config.toml
n_head = 3
head_dim = 128
norm = "rmsnorm"
norm_place = "pre"
attn_scale = 0.0884
tie_embeddings = false
init = "normal"
init_std_down = 0.0
beta1 = 0.95
lr_head = 0.00502
schedule = "wsd"
MLP neurons of a small language model. Each row is named by its layer, matrix (up: input weights) and neuron, and shows model dimensions 128-255. Each number is 128 + 24 x the weight over its row's rms, rounded and kept within 0 to 255. Numbers have three digits each.
After each neuron's rows, "fires in" lists the words (lower case) most often at its 100 highest values on Wikipedia text that the model never trained on.

L8.up552:148107092153184109114144151146096099184143108142117109172124087140090132135159127122126106145149134178095141121105126137102134117085172144136191156140103160142120094131106147113155113156130180129170097095114148116136120153138162086133092119118174107127100127174137132097187122109144167132092126118129104093130118137141107131142119133100094105153149135123139117081086118095154108137180
fires in: "a"

L7.up787:110142110177122144115157136110166129147104154124145136142142119182190170089184096123138154142105136110143110151172143140131146104135149107159116093123129158180157150129134151101189132120088123113111165129156110083153109136133095121155136123123135127088143102152160142122100146098110105100145149121151144094123124099147122129093127131143156167134097098125113126127132128130162142102149
fires in: "in"

L7.up660:108132130149144125157152174159140089130152134102130112120166131083084128104100097099092111116113142133089096115103135118155161153149136144143117140147137120114111128127138098137144088114134162168163129124134131127105110117157103154130116127127133102142079141171101160140140119128109140135130123129121137125126083132118117171123119126149125105112130157095106156131135138154156133138169
fires in: "a", "first"

L4.up431:155110139101111144116097165141116136141106118128124124130146133155098107102089108181122129120138084124173100108091126070142133130126129161093144151129185107127111106127158081122132109126155113180111148098123125180131089098125177124125131104107116117103160143085132125130098113180154157151093174153133156101133148098137144074183126174145110135142154090097121108112080112138132093174145
fires in: "these", "his", "he", "some", "she"

L5.up57:214115153122162158154099173121117119099092113128148157161117139138168146138132130128054100089142176110158124112103148142126085129112150148113155143117151068108150148135079108134111088139189125132163128113129126102142129140135133099122146112137128102114130090139124147151113092103117118126167121116123154106134140100136123157151135134131110165110139132104112164106111059121118173157108
fires in: "on"

L4.up773:167158117141143103112118119143133077137162132121119095133144100101127127140106127130148202124143135178139122112101134125141107119121133128124212081149131109135098128153095131092109137141125129132193110147170084128152112174098080091106159139118122135135102092149139160127118163101133100132144150130144122098165132117132159110136126153131121128132116146122164134123125128142084148109114
fires in: "of", "marsh", "in", "romanian", "syrian", "bradshaw"

L7.up315:136137116145158115101139111118116139128107135145111113175174143091140100130202123079127120153124101107175118144112092139094136157141119097087135136188193080116139096115103154151088107129122168124080121158130080140074140098131142114147089142137173151149132121093139145098110147101153134143141164139092146143134142138111143148113146179148128131098105088095093092113150112158077136105146
fires in: "such", "to", "known", "by"

L7.up753:139161135153157092133153146115150108103138096140113124122171122114160151139162192056146133110137142069139150148152146092139121132150159103089159112131163146136124155142137100119138146135121104120077117086162158165116101099122147115111116062158184151100139095128156131125097123110108168115108115115186114116147147147118109146135125086121109131142145099129154169103097155087133150130144
fires in: "may", "july", "of", "june", "february", "april"

L8.up734:070167074169142119105135147114093094141167136132147091166107095137164157185137112124178143105113109142152123124101146145132127168131094116150142113155186115186118104109098117124140113144149125133121154102098122154120143150107144124115162091125123113145107122102085126112133136107213146110156105114128105125148065123136134133167122108129117122170162130134158090114150137114062151139152
fires in: "of", "the", "in", "a"

L5.up1248:132095140135110144057108121109139100087133151127117118140161113134148138162100129109152113121101121104137081116124158148150148152102121098116182108149092117115101185159166160150155134128143111120130114147155139168102127139097138158092108116130101133162141153088115130148121119131111097109112128136113165134125124118100150126116107122138139161070168154140149158086114132146122132132152
fires in: "the", "thistle", "therapy"

L4.up637:124094077143129161133129142136120126149115112132112100122157126147112138156141135128134111121159127159131138163118117164070176102151153154119125149106120125124096099103137126111147082154140158110147094122130141084139113145143128141113153129143133130174127136098090125088098125140149124113128121117076119119161123109117092149115103049130107131123177175121091110115108103153143092139137
fires in: "a"

L7.up171:141139132104137161080151113142133128168129109164178103144140128171089091084167116117153151123146183146123134133126123177138118118128134169102124163092114163114098159135136106153143155154146130156123163136118113128143127120136134108133117133138140103141158173130133154140116110143110128098135132141077135149150112155136157141148134122115134123121110101153103118134109119104158100101153
fires in: "and", "0"

L4.up1035:150127138097152124168162083096109112086093112115111199140152112116102075114143098114145096118147141077132138132120122086164112129122131128125096098172151168147095071124119115145127140106132132142105114132152130087130113126134135116106140128127128147132083107133114098082093114125112137117148155122101123140117147142096157127182118193127068120147120159104141151147108136103111105170157
fires in: "no", "plastic"

L8.up13:152102123135137170083144134140110180121090126121142128137137125092074133099134130134129141108088135146102159147117102110122108166107152166106111141109146142090164131127129119110114155129133117115152141171106114111162135118144145103119078119144099164134147120133154149127076092121142191158148091110088119110141133104131115166081112142108165118175103124136083148116129087108089136150097
fires in: "was", "2015"

L4.up1228:145113115109146121108132108149108107117085144122146137124124151127129144126131113108130161117084133135161167118121136077058098131134148173131132116181114096136110104086092120100170151144150158119105095141087128157148098112099180131210116147135152129104153129150114139100119152186157102116137116137136164162148140167068093153121103196167108118151144123120141104132129159112098122149156
fires in: "by", "as", "with", "under", "presidency", "unidentified"

L8.up275:143078186139121158138106097133180127131116131141098136118143022136121168107147106128116103139145124139124120123144136122131058175124108133091098127120101128138092119158134123142112121116135108125144124091141115119172119152116153100165128113113159091136152100090109161120156179143117124152137155081094146158140135124173132117113125156130122153112115151134113123103104158123134083109148
fires in: "the", "first"

L7.up805:163162148182152147135149097144091118160149143166117096122110101133163111160144086139086164088131159127136128111117102136168140126114117129096113111123110137136157135113137155154123079088133118116145112107128096128130126088172145135120119141118106110135099109110154168110138091143103104134184128118138102145129176106103089158125115125090138143110139103134176149086165115071043083164109
fires in: "which", "that", "this", "each"

L7.up1427:127128123139161124119171135106104176141119098113098107104129108134102088109154146150129171123139129091167140151139135146136138182170101139157146163155092154154138141127103115073136152161147164108120116081121128124137136054152120156108128083074119114097163106126123120099082139130098146121141140131096148125127153185105130138127111108104163066157115124116133142100098138105122159135136
fires in: "to", "in", "newly"

L8.up795:100104106156110088109104138135109117108112116104114115076125149121110084103131121129117111157107133136173155125124152154192122148094124117092107107144133101126131111163137121093095160116094145152144148103118089121100110109112139150132097167125143107168121106100131153132146143126116117121056125094195150195131114127147157149124135107123090149097147090089146152126156149144128143144174
fires in: "following", "by", "h", "after", "before", "to"

L4.up768:124132114144101144127152151113140131168146129137142154148118160113159129152112099120088139128117101142136145127115127089142124101136133168170113157134138109163144190128174151153156115107119102138153080152133142084120154150123120152126135119151113105155161140148107121094128143136154151128125120126145162127142107080124129140155155107143101115103125082120102133125158137112107138143114
fires in: "of", "mimms", "anniversary", "jennifer"

L7.up1052:100162112126103113131110126150127156113162125120141132161058133128154055136121148151133099130167146122123114100131158156099128143118111123137169163141118108133128128144114121114138163139146126072139113093095140125107114115126159129146104097070151143130149113135061139194129143148137160153144117114102100120096150148134090152124106100122144133119134109122123159120167091135100136115137
fires in: "a", "1"

L7.up1520:151123103095106114129112133114125163083117087087127121099094113121150137090130114109126124105088103152123121110101142109144141136115091141108099122111106110103136130119141109124115106107143144135136148142112122082153122115100129110121145130133097098115118184105160135137081118137103093116177101130107150100108116121110147161117109074163115161141073141154078114103148128147104122110159
fires in: "to", "years", "of"

L8.up1183:129119121145140094088106152122099123061151131116079141092072145146100067103168112147125175120094095113127156120146115187111119127167175158095159146119117129135087110099151111105153124136148109088153122142173104132117119120116117093133111120132119130097138103094165129118147158139137127176146130125090112115153120182110123124101131149128079098157126147113137122078107111168161144131168
fires in: "at", "of", "named"

L4.up345:121140153108110142094127153132157098095111098128133114172135125126055106138135144129181137141133144146183110156154136109142129128131123136124111134150103078125140131163170125138131140153138120143127115116130105134137144143094170165180139133107159134095111113119120140086123118125132121114089125144079156119106122156105108179140097141153115181189165143141126162155159100096140117160148
fires in: "of", "several", "three", "many", "two"

L7.up1124:118172133141159148157114140120117140130114146107103157112138130151099107131101111124143087106143096138127123140158108088121099114126135110101069101157128167146122089138130101112162088105096157138125169116119123127107151130131115111135163158119130132121124112122135109084151093093214175138109125070124206146110108112137105119117093122109129153145118091143166161141121119129126125132167
fires in: "some", "no", "are", "two", "is", "several"

L4.up760:127109136178090151109139123145136102145153161130139125136122150090151135076150081108135156119107161128091143080132151115144102123127144152150101142144112153124097180091135148139152134108110164157103148134125140140117118091146079145134130125147145106131171122159151088109148123109151110150152111137129132100163122115154146100129143176132145162094169090115137155182127142102127084138139
fires in: "as", "asks"

L5.up509:112152115093123144118152154155119098159104112132139120124159183112124127143106126134138154135126102129125151152098112140122155131113143093119125079102134109123087109138117144100117119139166154137153084143117139141102071144139115107134138089083139094108144101106097140132124132166098151122128165128102132144133159089114140122109134118113110151116112119116084141133117156142084145092129
fires in: "for", "all", "that", "first", "of", "full"

L7.up71:096149150185154196106131102128120123147120145088134144131129117148119141147144105131123181119142138135110151176081183115097148134112114116110088143140132129133127124116079148147139174143111129101123133170093102143084115127142171128173148138095072137113186134122124171140158113085148175128112143092104170100093135123098085125128171153138139153074136092095147150121090106129130110126127
fires in: "to", "not", "be"

L8.up1287:124156097106126186162156147108161127107164132104145108094091157082116125135103129125122092101128084075103119154120148145148166175147100107147123138107130133149148108118142127134143150137150109170128170134166102140104131170111078116166102133079140122107115115144135173163098096086141137143158144123115118135177156103129060136108138158096099104119128132122174106171121137109102114142116
fires in: "for", "in", "with", "given", "on"

L7.up405:131120163138117109151149135142133094165131120134154156146121093113126142148134129122128152169111090064117105133133137152097089099177135107097142116145117050107115133143123110149138155116169119065123174098163123117113143100105108143131122150158120129124158117121117092152113133131108129144160136127092154134103146070135138083130125111082092122124129134133145151137140129069091165137147
fires in: "on"

L5.up570:122104097158119127085126144106155095186126149131155166132146142127106168143128089163103102117124129096125089109126105145103141142146153132119141134133095117107093132130074112135168087128173141121173108135128119132104111140149122120144151134099162127143114076139113174097134115112129145084091138142119125121151119095123118132105142120105131131083153087140172121113133113140106146145151
fires in: "a", "unanimous"

L7.up1475:123088117122196142165173116156115085099135125151146124166132125131104172144122098120107132115130112093091117112146148099098125156080117166116107118145139118099129173147141150116134126125131118148177135114104124145122143155115153126163082079110136178119171117152085195088132132111133144116104123116130131141123124139144150117097118160120120123125166139128129128109093098085147137121139
fires in: "first", "last", "big", "third", "second"

L4.up355:123123120134104114162098126099151121139118133151125143150101066131126173104129106135117081099132126077109155145116174122120183135142129108109111132148119118121127073161131105128152068128177146164126102118120146135111126127140124133177115137140126129117166096155113070082104125105099194152131115122136108171106099098106135156163165077109125139079149105129099140105167109120111130121121
fires in: "which", "website", "www", "what", "that"

L8.up62:172126162123153107145086146159110120166171153144136116128106170091116141141171117110110113108128104113092153117092127123153131179139125098113099112145108158117168136129147117122140146088126150102135139130137100098088131108141109126114045108113142126171184126115106139072147139138111126121097159117121134164143096166179145148141122080123111121136118162123136136102157141140148078114131
fires in: "and", "they", "zodiac"

L8.up295:127135106163158140101090168111121089148138106099106138141100085110148162153152121057174077118105158102101185172133122101116109145143146169147156121159157136121082134128136087131188113107179128118169139130092111113161125117146150124154148155155111079101138111116136143103096117153138144146090135089151170127116150095110096127119160104097095146138131147132144131106152096138150153148160
fires in: "a", "this", "that"

L5.up1096:122124143181133102132128144133142152092139128121085094159110153118136127108154096129119101143087127088167118166094132110154143127100115113121196105161113142109140110108137142135139086155058121106109143146133096147176148108108119146122123143164108086109135124089139117100161112126133149155128126071138182130118129142134138143123166134123108114067138146113148169134156145126087121140121
fires in: "since", "before", "until", "000", "by", "from"

L8.up137:165160122098127090076124130142096128160144099129142112089139136102168131097111130139127165127137135097096174149122121119139150098089127113123162156166109102077161136159142129164170145134113119135154093127138117148125124130109145101122104101143121142143140121192137116134101117147123124137150111177135096146149138143102146149091107126155129181174155149082183123112143132164134115139160
fires in: "of", "for", "over", "v"

L7.up544:141116131133072139115093158132106133107090100140148125141124125147114123149107116134149141135150135125094172126132112150156096107093158127113161139077192138129131129130130103105155142139151111117126150112121075130067123085131153128123157114101123107147144118125131096139097126112121105128155146116132123153151101193160102163127143079139149107096112134154126169170126138129139148128147
fires in: "on"

L7.up1331:121164118140159156105138141148093140146139122132144131117130096190116138147124110129118148135160164108124125122134120113108122105116161146115186126136106138103120101111100087121125094155131181147131170145133146125136131111109113145118125123139135195166102122146141129105112108150143148153135110117124087111114145176129135121119167137100089143190114084151156103076130123084057103124135
fires in: "the", "in", "a", "each", "along"

L7.up196:150113148132108133142101168115115120145172173141145136114134120107116114136096145119077137111099149085132125163126116172096106129103125172131100113130118132147130139147079052102146107135132140117123166099124123096115125147133102143071145107151168122131147102089173103086092098144139151144093177103130100116148097126140126144131151141067103151138168100136152137075131113118061114120135
fires in: "to", "that", "each", "and"

L5.up1007:092172135125134128116118119137139112137132129105130140128113173121147093128128086120105144128102113166083154127111120132082147094142105123137151130131085163124126118110119109171175126124125158175181147154131138147141089100132145147107111115157138132135079103163122153170129135122167133097083108142100123109087097114103100125103126142148131149128142148118104130168107130143092089073109
fires in: "at", "from", "attended", "nominal", "vs", "graduating"

L7.up657:132057131151137112164129101148127145109137120112148127106098131121087146109112115133106138099111165171157128120104127094149127164121146108071139109163156144168162131135123152126127156122139103139138076131141128119125074155116140122157109135094153139155120093101124156146137131114127125148128120106121129110129168122164115132132113124091182085103129155095112099110117096153150087153155
fires in: "and", "first"

L7.up1143:093137094142111127121113162151102121132159096089139153149150131114136131162119121148127137149108152145091158122129133141127155114107169082061159144126139131173139109115107090128172119139114136133126149109128102140133134113149119124121113161104133158073130126120135107133101076109115143128129145132178175119114162116087155145122154097106114147150109118129115082116140122099137128109134
fires in: "from", "at", "on", "during"

L8.up1400:084138126134127132163168141120102122131147137131153136132132143129124131137141085108134116121136138122190050121119134122137145183126141110116114148149137097120129134133145148155128126150145122151129076150166140136136091125084153107148102107126131108145150073122152124143073138154138155144125150126176130128141152150100123153145137165157126124101113143131135107101139134143124106093091
fires in: "with", "of", "the", "his"

L5.up1354:124073080147098129085140097136114154143155119125128158118169113120163107126121143140125128112123117143096107169062107123122103165121121135090114112150078150120136136148089129109148117088084091125125128109126089115148140160127167154099114108139115113102099121169144140086095101122127167128165168147155134158128127132085147163077152132161102128138161091124111104133110111103068115137139
fires in: "s", "wrote", "of", "her"

L4.up1407:136108124127152130099135102124170108139099117129120116140151131156128125122138139131118094081091134140124115145114135069137111169106076125129148121116145141156135157159130097139170163152173137125110114142136139154125114192105141151126131118127123112132166102096136125140123159132152146136141152130116141141151107076130118138143144086113111155091128121111159131106151122124133100162108
fires in: "can", "could", "cannot"

L8.up577:116113109154105139137104140168133111115144090097155114123122127091126147090116122144171141127108100109122163153138177114100146122105152109143145105115101148163101147144132164121101135173092105119108090088110155185119099126170138146117129141139133141129132111123131130128143106069094139153097092131165150132139134100106138119159147158142126140076231104074156120133103116100125131123098
fires in: "that", "who", "also", "it", "which"

L5.up640:126146114145122133106106100159142138096141147132106155081111135104140152100124121135114136166153136070145107108150106134107108126094124119087129127149183145132136110110091117132162138106154119104138154140117130061122135122085148124194171144103135080159119134149147127141100109100084126145127136095107142149101132084137109162190138149115077118134139098119142124145148128146108133105160
fires in: "of", "that"

L4.up998:130101127122156164160109150166114114142132132122111092124147085099133120113126127118109154158152121133123106129123105101114126106122141125137152092153120111101143102112118135117155112115139099157148126116112138145134118175128107147118166137156108131109101133133133103118167094171115163143151149132125160132156130085136114106130070162111080137131114150111112085104089142134125126126148
fires in: "the", "his", "her", "azerbaijani"

L7.up1514:142100173117090131092129124137122136117146149103107120126152128145125169099148127136135145115117133174112120139152098105145137147119105152121128114175142116096124163172108112113101129145129138147174097150143154112114156091142114099126157122107145162116144108102106120102148104144134151094071125085116154154100152105115111125112150087130144106130133101133147115104165133116123144148127
fires in: "to", "it"

L5.up691:168128147118117149138182132162109092115148126161152122091134151162133119107103141142121139100110126093103183168124120105123156129118144131122145106134140118115113095075139115088092109076117110110128180140120091131104139101156162139123102170179125131104147119141149139129136119112128157160164119131143134130140143121106129124166117146104062164159109112118132141093078112133166100121136
fires in: "of", "takeover", "d"

L4.up1323:090106114152100132100153077127136162130162140112126167101101134105135135138148128097117118110088144132146116147137118098153126170138150122163122119130105113157141155140110156152151150118138122081149178143149100097114152135092125127131117106165083178111133061156173152160142124110110124111139113108153139103159077123153152117114114142106139142126125098133120136136104112117129126133149
fires in: "number", "between", "since", "had", "out", "career"

L4.up341:101156166126104166121137120118079146126170113152165141119127098103128092132115132107152090126175153161142113125142098093145096165128119076119128157139142105090120115120104135096152136137178120123124144083135130136118108136151134140147144151123159100101129107122119132128110081127110161117177109109129159141151119165168126060110156158123168140140140159131092148113133127114155138087171
fires in: "well", "a", "long", "gold", "short", "wide"

L4.up966:182117140150106105126130152149099098106172099137128156107157134145153157135184113174104125156130143141142118149085116098110115198146118116157148133115150067121122136034119111140145082123132107093149121132169106151131123125099122101116116144122148089123178127107127146132148130163133086117120105129136120140135169207124158126142115111123182157082128115097144117132096181130137130129136
fires in: "from", "dies", "through"

L8.up157:130112137130140096097083136115136120112084129107129153096082114118140097072112108132133131127128130145153143120156132119115108127096120139110152164109111115172142159123077133070139202114113107160122137103113153098124119076117088162137144152098081110148142132138177114106124110132117120134114143121144086172124133128136104151134118112112101119160139151088154135110117098165150108139122
fires in: "to", "not"

L7.up105:158135201123127137100161128095138133094110127139135123117110169128138162140105130125141133139170137131128116124083182099150108140115117118120112100115146146128118112168163130155144097135086111149131105117118182162107093138108145138142164107166144139134101126153157138124130144095150168104112129134111117139137148132111105173169117111128128147137123088101152156137087156135135131127137
fires in: "the", "a"

L7.up982:120125168121134090108183169166105144147195132113132165153143126095155148163123140125146140123127135138149110102142116109129082117061131148121111160149134127115087145103141147063108128120129142137150102159150112122098144183118095121142162134134119097117118106165128134094146133133140154124120144103149186133145131165137120125178128108179145173158085078119137163126124128126126113115132
fires in: "of"

L8.up1247:107134113103159083123120100149121117101133138118132131145110126112100115100121123100145152087127114091154117137133134099123137085110116141135127162152110155145082129133125154151132100117128083146104170134161159151096129105101159152123166104111111089130130110137111131157136134130126135142117150103107149119116118126149179126106143126154132092189098116108119122136109099113141137155149
fires in: "first", "second", "no", "most", "other", "last"

L7.up125:090105132121121145141137158150146134145108117139089128159138147180131107157130157134064153149082145151106143123138125118147097155124155105089116163122148112075119141126081130117090134138154145134165138173163143125117154111129128157165147136141074168170174129131173163152128153136151152130123106112133115133141119154143098155118122134135146098114127119127147110109105167112136100159091
fires in: "in", "than", "following", "to", "after", "is"

L4.up672:136154133118156145122125087193135098117112115137112160116105097165107099129085122116091182162082137180114151122146075101127146113097140106141145139172155125141062124187114111135176117099136129160152147172116158143138097109151124135181106115138136128134191135139154148169092131119085126118102130129118161154163105087143107135140130137114136130076110138125161116139115135078123150116157
fires in: "would", "could", "will", "may", "to"

L4.up1379:134087123138112124127120140099184094144155113159128151135157123145115127117123122147118120131167100130133151116134131135147136151128131108142145165118165136144105143151137126135135169114115142121119125143164081080101084125145125135161132153066111104128108102129116177087125123113155129133077134105132121125116167148155058145137130141076074146123125135141126134128118129130122174130166
fires in: "on"